Weights of a small transformer language model.
Size: 26 layers, width 192, 4 heads of 64, MLP 768 GELU, vocabulary 2048, 13.2M parameters.
MLP neurons of a small language model. Each row is named by its layer, matrix (up: input weights) and neuron, and shows model dimensions 0-127. Each number is 500 + 50 x the weight over its row's rms, rounded and kept within 0 to 999. Numbers have three digits each.
A block is one neuron, or neurons of one layer that tend to fire together. Before each block is what it responds to, as a language model described it from the Wikipedia text at the highest values.

A bare space token just before a day number in dates (on 30 May, On February 9), and word-initial fragments like l, L, p.
L21.up74:459491547495491441544608576538536442588433528514448513501448458556492521630494537476478506512467397548552426457563437630589475549489525453494519465531508568607529460458437520595491526491537501464483528468410521513529530542510538483570506519477458500557539464514482565521487456541480469519489606437496460508506502452510527445452435438464524509616497444478531403442446458463447513481416
L21.up158:548504528452506491525477474481494426568557454480577509466485523511442503490521589564410465485453520556501484574486442598469492480439458395531535478489490440577520552470489551460492568410534474543340554549427559503484493451453434465496427479501506411500468580547490524516445433470504574470497545496520526460462598456452470442558436552513510463498525337538584430560490477502455524459452
L21.up198:542502483487499442486500548471513487500474504485424548493442596510523539622500509459558480570537523517488494517497444587509498523419429526481539432492481428554481468371469576495441451514465449546492495534468536508547525460483474485480345405444463552504399500401569509480482457475443559458512482532600528464567538462423522369523484490480499557504431509626571487512487506462512495611454
L21.up362:483546498466510415436569562465570553529418435541445516542456532514570538438593540511490506549511448537439524442447414563563430435434558438520463508492478493548530446451485526513525454520495472505458500499529415530549540467490484476474504409524562417502446445487447609552449514440495542578551581542533642511462621421558507406540446554421500495564485507501456435458519466467463545512455
L21.up466:523517528521442492497477535454574479618567487531629489490462551447546554497542501524593505435415516528523442519457411526431473515476413470500453498601457520524457477365421569582569498442512519511450438506517465468539509452529450497541517481579459486547463478458437459544511436456522568611550526500541560541459505465456505455547506518522588523423589416522421535427523399518509549577508
L21.up526:472501558481452393578531558502613491533467534537482489534475519443535540531530450519539491517405424586462492476477532599508473482370514513468519471572508419522491513440414516552508476393550553485452386513434471450512438433533610478536560463481538442566473454421498496471436425608534584499541537537516499439521531467521501544514522509565513538529461502445491451402495492515584566523490
L21.up606:536476511479458521490455503497525444563533461446580506427414462552455487559527548556551467448456515525492461419451472488509516546539477358493594464473494499523535440544429614504491558531531460519481550567470606602591406522440459456477432473564449423512459539433438596519556459624507515415514484553422464519520526450452541369529422513490420584523549477526540450449434437499472527492597
L21.up692:447515555491520456506544542580511476542477544552513554474464567618506483504523492513448508529432416580441480501425341531503460539378445475459492384482463490434525518473516544447543470509536563531471498594472513555481495490630519488556544557477498519569477506474556530454447489520477482506418497432537456555422496384508552458515556613529463561467440587465485407476485441528503513483393

First token after a transitive verb: the object's start, usually a pronoun or article, such as brought her, put it, crossed the.
L13.up365:500560566431539488470526540542618503563459510464540545582432479516539579532533475482531406589506503499566462561553397488502424436554424439483451483549411489425515479548508447473508483484485470477468464473524457508574502435466479445460486519422474424546492587524528509625456558463494439401486531521607490477513560573511532496550512545547431489524456444508482397494514465496557464602437
L13.up466:495536562509423419486520524449489520538503507547484506550419524516471498492481453549603532428420491579513423457447458519497458536542459364520516453508485584502557528483487530484518491449421617563400466504441514490477489405442508451491523454523551491502459596538469422551385492493424491597594548557464551465531592538461520478573563448423432542529367568541519500538465522423507539478432
L13.up495:416520500461515587544407567507563602637490462510472459554485456501575515546551525495475548481512404501400501494516470467466475522449476464555468462525431486484458483463514530580492525484444507482542503552417447468656491473480497430474523541490444463545509540435514494441443516588432478533445567544468472516493447510494517448515447645440460497523489405471509459455434522399541522478412
L13.up516:483554485532513523491506524495618475579415522501422575536416506504503514517565577635529417527500518520504496519514466537525489486395456473519504559515376522535568548478530503546512458598491534420513463573421520450609474452497457481502455503408534478421499523403421466435571486515456449508504583583474521492486483468549615504497451479461432497423561424482556504451548495470501576412434
L13.up561:453485496446492403406511516556513508546416485474510455513483581535506454584544450486520571498509488484528453502507541500429479466455389456541558518523470601491477494469492547516392494466484526447494457482524543465607499541387443578525509572414533519544532424454464489486537454446516445485544531568594616498482520466552458503443470489483486593496544454485531476532452472472472505480472
L13.up572:403541558526653562508470521499489457480441554435460512556465518531478512580461498629434425524518474444538465450455424521521493583513466514457584582560392461510451517503475601464464507435551542572481485534392495504472456447439434527492479495490515460529453614515504536499544578528555493526567539563575512474515554495456523478536450522413555505459578422537534477527376499447457542470383
L13.up585:435499488377495416562558560466497494484478483513536448473458576399481501522556510508591505552476538526515540491487492588551396491439390432475647453481413514541479499527430568534488591330498472549471496504556548489558458490487504532508524552489432523503504450523436536506448511547476582563514493482513502447497540519515570494504524526450522582439504404480464553571510485544418490480537
L13.up678:530459568521526523436581472504529440596491567572498578526470471499492496470459587497504477486511547535494542535453451635508508542470521513522553570475456572518507461486519522493528513362453500478513430531532446439462462493520456400480454565471523551515506529488417566506495444513456462564484553597567499460524510435393511508472468500422412564425560387524454477429546440494533508545422

Pipe separators between column names in table header rows (Apps | Goals, Result | W–L), and early fragments inside longer words (undis-cl-osed, adv-antage, rel-ations).
L20.up41:457538510450500487498485522508440432519442542464508495483514527498535544446431623539485482546447453540568531488472549541448551554466454476561459486463445436479596500503431388438449464434499517505511540563485455464566451460441493492475489473440591558461492400536515513456390489478478544430510450609453591463418432533525510432584532568495525501460531486469495481502542536447538503584495

Fires on the token right after a one- or two-letter fragment: mid-word pieces (A-mer-icas, a-er-odynamics, in-h-abits), and table pipes/semicolons after single-digit or letter cells.
L13.up129:498491590454512557530502447495549488523487499469483519500444504422468545509451520527470417466506554505434471557517410485530423481551498492515489586508531470604434520508479462510443474432481493487443504496553455568608530544521524456407494534554467489465433481506508483439496537567452562546541452490486487520569555451490500412564433527517491394507424562544466360520549474520535495447550
L13.up151:425462526457475545488385553456460556452447521510425653513454441548597622487475574494435475494461500478468490489498505435541465470505560499475465441437563540526512450498454497483549544491497378482588518562470559404559571573462461501479515526430544595493469511522519540570493530470468454559487539561453538550505440508501511445472513548496514465422462515548427507491537541516430449493376
L13.up153:523507446394529553416477491468465479512444497572476510427486410536481490578467559474454563552474493581433434511460517583411481489499558481447523448581472451572564520507415485548516488512541555550487423484548500482519551510504467504374490524524492473507436495490401522518514470547491521467585481559535483452541490549514403440535570515462524517511548473645446549487537510517503429542475
L13.up233:486481550476451522470437459363566504505433485514539644481491519576510533502470510534381579472490554477513508460500432510473473431517455481545505567517548541579513585468484404552542596481542628478535446519504529479476546519456513479470466524494502412431396497473532529546438503503523571573458481469491504525472562442478457456593509524528560542491458516578480500508521450498504518433442
L13.up611:518520510503515585455469459510504451486448492492540523483511530557621533544534488482484571477499540447499491517532490476509373455440505386604482450518563442541601553448491443506485523516490516449522392555443473490512548520513475401488472601494480482330438429452492537498376487421446529518419478535504579571500575491429483506549570439499483524529502545560536481577477461548504511392478
L13.up675:557526560552529490488477458418501497481468499452515526524479487478542549495458466526531465567433561467559504547425444572486478474576398483576585502518524555475593511409464430446465478412608521556480401491572474418493505452553520426404505552411501500450447490463485581508452484428401475439462497474479521530521442520517563501576462506469462441396463524524499464551607517505550466507474
L13.up708:554457493502387577478520509402670455479467607542488478575408484502555473594488526453402545480518502572557505496420471561498483474546491452519470433481610449510498579528460442568548534494493531377427433390584549409470451479486458523578499528459498490537390494463554543450534394487487501579533516490510475530567435509466529540476478557484511501501530497482475480516467519486568587418445
L13.up734:503478530507480485439452493468496489537479454443552491437426546500463556567516499479472507508466536566478442473473420541465509464454464499498468553564533565507523659484498448580524526534561601494521431453527484544460444490474513465479483519298380584434454485518374502490517556418472465546546518501565466513592574500596457467465506459434508507446501602510510492561451458537546495543503

Inner word-piece fragments of a longer word still awaiting its ending, such as suffic(ient), att(ac)hed, host(il)ities, ind(iv)iduals, plus table pipes and colons after labels like Apps and Running time.
L13.up123:435586475470568473528561492469511619600422459545418564441557502575527446487572537538568516497459517575569484509565457512547472537517477453553508456546432485557484456481513540540422485459556503551400517489540501437587478406420430467528479557503500471590475459503433470451507512496440402514508581541507489477505520550511552487547485541476476538466503495474547426496505519463553633457467
L13.up135:429516445559400487492502566553528465537549533480557494506500517665519514504515412575556474509528460594616600501515482463579452507526447504464566481508450580503503561547498537528477588433550539582519509591486496454554484469444445526491453562454396575498468580466471552438502379451502483437571553556458511513510523449479484462500439433495506490437546395553530508490533508468487540514466
L13.up229:499537493523541480483544476401473545504469510551512505480516592494481496541555596497588492483474390403542478524519574543540504482542487533534525499496467484467555582443462536468506568440452657512493533563463507444569504567497395475520427601491574538525456460502364513495490566464547450578538583496512572468515552512447528452460454404392500544505448477461448422516438470399577543529476
L13.up474:445488564450566494489531458491521510473439485516499509515472544579600460471494533532475465552448470506531539512484445542489497453432496481532522525524456490587540510454448553448435456515514457627538465615593548581551466504422512519507502566404487520470450492545530572543509467478502466434512462610544506603551456456525528533585539450440428542405445531502497438447469501558592471530478
L13.up527:519520436438540468579512543443456517465489496494508484395546436475519515446544628500518536662441497503581488455454467515488466453492544512556574508586431522522465438497425504465402421536525468538492342608522472568565482512443493485460507501390509411447532453473425625481573515471539508539519490600525541531529470518473477519590533505451429524564535482494475465490550504498516562488519
L13.up657:526498507516481480606564430523543457489473493443444499541504581482564465567528547507540562542503481482469386404509507458504466508574515493515511449546442470500508469460441388519454433444544568516524542561556582449586476425480458335469499581543430466547449553416540507437464517557443570504440579558574479518471490564584584514542538493439414544404399524528534557512532468534510565464505
L13.up689:530525558478525599478571432489532549542535570547451451546538599512461507523502520534506512511461588433525428559484494502544507445477457573476539474511414504494455567437566550516453559490514567635447531531488488500583520492482448514474477480442522453542478518513500607434453548530374477482481585513483519440478512568469448415484571505487537466566405442550538471527504526441480518598500
L13.up732:455551500478446449571542505408466521484556521523464574410551476560486443488455515515519423519455572514542474466514506490617430572585506508508532523554501528497476525481377510493490472467496563608465479545518437503654524500429602513432482490461476512510505487453494564460538431549474474554457516522500464539462511555521483448423517596437496454473517485526516514430485461490528542473383

Pipe separators between table cells, mostly after a number, especially just before a row's final total or percentage column, as in "239,968 | 100.0".
L21.up18:550575500526520452514492493470448580563410471428457523555429453560493529444411511524454455629467586448528548521498520584494535430477459483450460447634506489568465524472475506585443549453553486596470477542461449451547508468554451524512567579565531555570493523464532475484593445449467543457509591434446530529499485566519544518517419448453456465421562456458466409470460566455450519495491
L21.up31:439559453515491458523508488431560543453418528507575539519402539499538571516510499396408559541447546564517490466495518453506555560494440556475459472447374533453489586495490529501395516449476535481518391510470500460564458460465527457434493522456522521547474374490551534394501493504450538533464495536486559615493486500491525464499424480471449575533505519403474489456503558404489528494511
L21.up95:483547453472585542489477555526542560404511569573529572541509528464543467558499564465453496592529486509504518509394477528534425497529491524507539517496500554519513464492522524487527446431548547415552433548531563451580497457448483319520472526501531538517456475443473475446546454506428558479518507503532588428558423506494494445450539488403537557471420532497527487513385502450471457429526
L21.up141:471520470525544442508437459541541565420494504466547557446413491518579428547397525495500533500538437481518393446464554571537468613537587503465438486540439586470528484531481509525511518482468508456537481477452515531550405520434512498518475483553520463629541354464493522510451449419485559521469560528523546527514393473420530473464547599442533524534495512434493488501540522423482554403556
L21.up147:479443481474598539507451444418492528530489571488540599571490514507497456469519520528433575482393564405435474470436518562555479484522458467547503481480461575543551499488522404497520482451553473485536557511469421558582360462527494507494437493505450511525438555562572497480503467498404527431465433499594589544489554500498588507576484518514522392393545417557481507566372476445486461445523
L21.up372:543604445488550451495485493445530499507449526547547453518472466439570514553466428504509559492453485556518512503480520460515504530484520582558521549488475509455496427508466564561517604485520482426567509521583506473555534441465480479441519632566491506430522422406363541444482483507531535511435591498521541603446455519477521524486502572415481434506387477459512508512486489510542432522492
L21.up419:477600455483515539487460459538492474477433579579455550586420509416460466526476509523509496508401452513543480373522516523539508586524505483520438500387382611496569483547427443504463469496511602521464515467572502558604460531461555474520504650518544478476487476466447496464463479484474573491531475542540507472501469527481541508522541504425445464440464563492465428489442456476496529507563
L21.up734:584599505450515539452490479487521432545536527509468581548391472416600523462472588489457473510493555501476560402493499479508465469555462591506409564620522512576463545442503501477466420499485479425552493519514528449600513498436490437528539477503550479472430447466523505521475440455429453498496541562567572505588468467531453474485515549555549515442504478583417413467499356461489460552547

Pipe separators and spaces between cells in wiki tables of numbers, such as sports standings and stats rows, plus mid-word pieces inside names.
L20.up686:560621442494578548469490483517553507516474536513515547417432438437500574533521476463545531487415486456503523505465404470473438538495510518610435426420483447567544517410551401510428494466503453441534535548481554589552466384468531542523570560511383573432476469507534456498561454477523566464527466560566580482579428480510450546471518564458589501540474541594501475588436487574468488564528

Word-piece continuations right after a word's first letter or syllable, such as t-er-ritory, t-our-ism, sc-en-es, plus spaces before dates/numbers.
L20.up373:513530502429484446466517555494478514451551495603494523351499529512549478587492480536546537449446444511547449458515478649531483487456411454483463481534506509546617521541490444473490480537506452398569491526532570454470521437515456533468536583550511547469497489488414548561404509544499450505478553475480541543474546544461571527545511564476438571520421386463506427517575421401490502500522

Second word-piece fragments inside words split into several tokens, especially place and person names, such as Pu-er-to, Ari-z-ona, sim-pl-er.
L13.up217:561423513496569500462466545465582418474398541523520408504431531427513541492481534535455539539472544427448514492453508459449431495508549468563524551561581521542450491465480461592493483532539499549504483445461494423486536477474365443477479484489502483394450506449548465597545500466501609509518560537589486524542448550557457433574535542531461539382513516615500505566520397558457514557534
L13.up334:448478486514520498485401478529508367491370505538506567543462585603551419514477589551504467440526574503481521451458477550486498526503453430545524548534501526521602449464439591460413586429567414536467515465556476512543542542456447540423513542339474494630472501492443571526453511471480407530516548576659520445465452479518536493567434548534536472540424512546502461541445540457497574580485
L13.up380:463488546557462546495508486449473493497470495483472546538547606622452387550536512542462517501425514558580539498555556572527482496523524468489526573577549476502460530505488464584485506481500463557496525484504633497486342481454521483535460455474508518548507532550443545481463459501508574512521517491519490478488477357467480522541440504387447545504561432486506457571502473425456540523547
L13.up582:523484512508500517473430507515519413476444557498509548530507528528465442571429521509425589487408398506440483551490534542562364533486487389503546555490529517556554463513431584504383518467552472545428440491475437491485571483553521558486496482599463473535453497504399585511480454419431529513451513530576496475455495511485409483562528548454416463368456562502570510399556532480472605567530
L13.up626:462571480526550490488515478518483323449359466469518521454485570445514477562512530590588516503475453483457476525531499443503411530549488441476536457508469542530539583480505476581514534439567559501547548572475464474497479504494511570419437495442494510510485453488529536606514513508465502403571554578602524502501510509473389570520493523432442439420439434469552529553487545554502591462497
L13.up634:422533440449485456431508539467462445602435573511457512512433513543508483512502588508438525435489431588539588509548448572541515524519545417460567585517413453514519483534514595456508543435543509467498497493540435455455499487457529446468469581408443509406439488512436506520524467499538432569500527586529460506472479424422470559499401533432443536501458523513441476428439480503482553460461
L13.up695:528499536468470490437546410428471436536452497523463548513441529555464536534474459549370523426530503537467478522514509537487468462460416368495470368615546517596548417454518526520429553555569492554512481471551411545487489499458486475496463465528473432456471566510443545576562406503500470476504547530502521537459507445558478433585514544541505478526509485584509505510556477565424556481422
L13.up763:475497475443549446595451490506556422495444469505536602402411488536442570580394468582483509576445524503481437448505431473590474524609445376538530605547465500481484478462461465480475501480459515446589465513572512524446426586456655518337428584543467475546490542506464492529500490470524474459535434446557513555462526471482473415486482478430533468434529572519490492543467498519542504502525

Space token right after "On" opening a sentence before a day-number date, as in "On 14 July 1972"; also after "Date of death:" or "May" before the day, and weak word-fragment cases.
L13.up40:483605497534521577517473403544512552483515490470454577440496521435486458461436453548599559487416449456536456510547442460550505531531420502537539559519453498486572497417451432524409472374539484530502551480535465551562543564551408409493419480468406480437509462518469473580441458521458483498553603491580621459526601526570458483484459502517512517481485449536453485629507429535563552479532
L13.up89:475476632471468475514473544509519531537538501565514567391431473577454462547574624527464510522464569584497425450511444556437480411552475407584544397504471527492556537521479499607504509498360468552441453512549578505522490450444474480457510530462419444514377479529402543494532485452563582486465530582511543486517474509396491507552469562495473446520538403488512519505512527608513531447534
L13.up185:539539544535489451553556594521582532539455479553529559490415484403511506538502454442533479467489461544556567475510421549515420481524436493531490477464498452492583538469445529473511510502441477475445455506546538459541457475465489486496486562446427514543494457418507458535411522444497531466408539545574517499529584502451526458518458459500368540431493383483536493554596372608526486533496
L13.up284:481506551541531500521599433467560476493454485554492539483531482559523543527458536532509520427458456488564487518462427439471468570586378471619472461501459544479513413412478509503427592490490449456544539519603562453611471509476523424433438545440438495407508453551499519455451495560449540520474546593567551424484499556477504452509437490524523471529410520453494501526533487444600535420484
L13.up685:463556567471528514514579430427578517524467589540572617536446423470530601492370585547452438518380484581462468468416532602481329551548445470479537417489577512519514515492532538451487511487519438496463531469442522501452475506477498542468462583478411508576496442515526478508490452527533524486512525451518489491428439514478558513591539557514562564511465546489460516471451460557563502412452
L13.up698:550571475449453576573541513553568542551489489462530542506458494491522451538508579492530544542523557436513464474477433502539452500441462500529451565565512300513510520466436519509523542481536447488487530515483509491515566424496464431495553500398551507573559599444524488589512496468495461567485520511476465539331434459494484423500466599526447584540477541521471503566564433543582555548419
L13.up735:527640478489441543546425490564521498547427586553505504477489510440459632501426532533571541588434394487496437437531498486482512481580435549489492550505502531522537511423519441509493469472508477399455469601448483473567483564482555442522416576547523435419475458422480532507384464531555569574415509506553507456462490574411449541532464568461487525530441553495496450536398374512541530487452
L13.up740:501512532468490502513538426453558532622456528511487549472456549525629555516453515540502479535447479637559571451542538562481487551462450495432509516550463436606434528491500508584466465434397504476494502519467529541512561514491504566442480477421387465512563500468511502483476534474528539469529506531477555496497521457457545536502394578458538563536469393497522461567445490455543554579519

Mainly the stem kill before -ed/-ing in attack or combat reports, and his/her after prepositions or verbs (with her, bid her); also word-start fragments like m(aint), str(engthening).
L20.up276:444517507510501511448504455533523516567488453466470422505497564486544462460527482520454440443446492561540442431464504538427429517595482526465601419517349528578575441540466501439444507409521490532478476577521488569526558471474454458461567465566481500497448447492504420483512520495414539474509507531570597534555478468509622450536603455462513523553539465572545525487482480490495498545570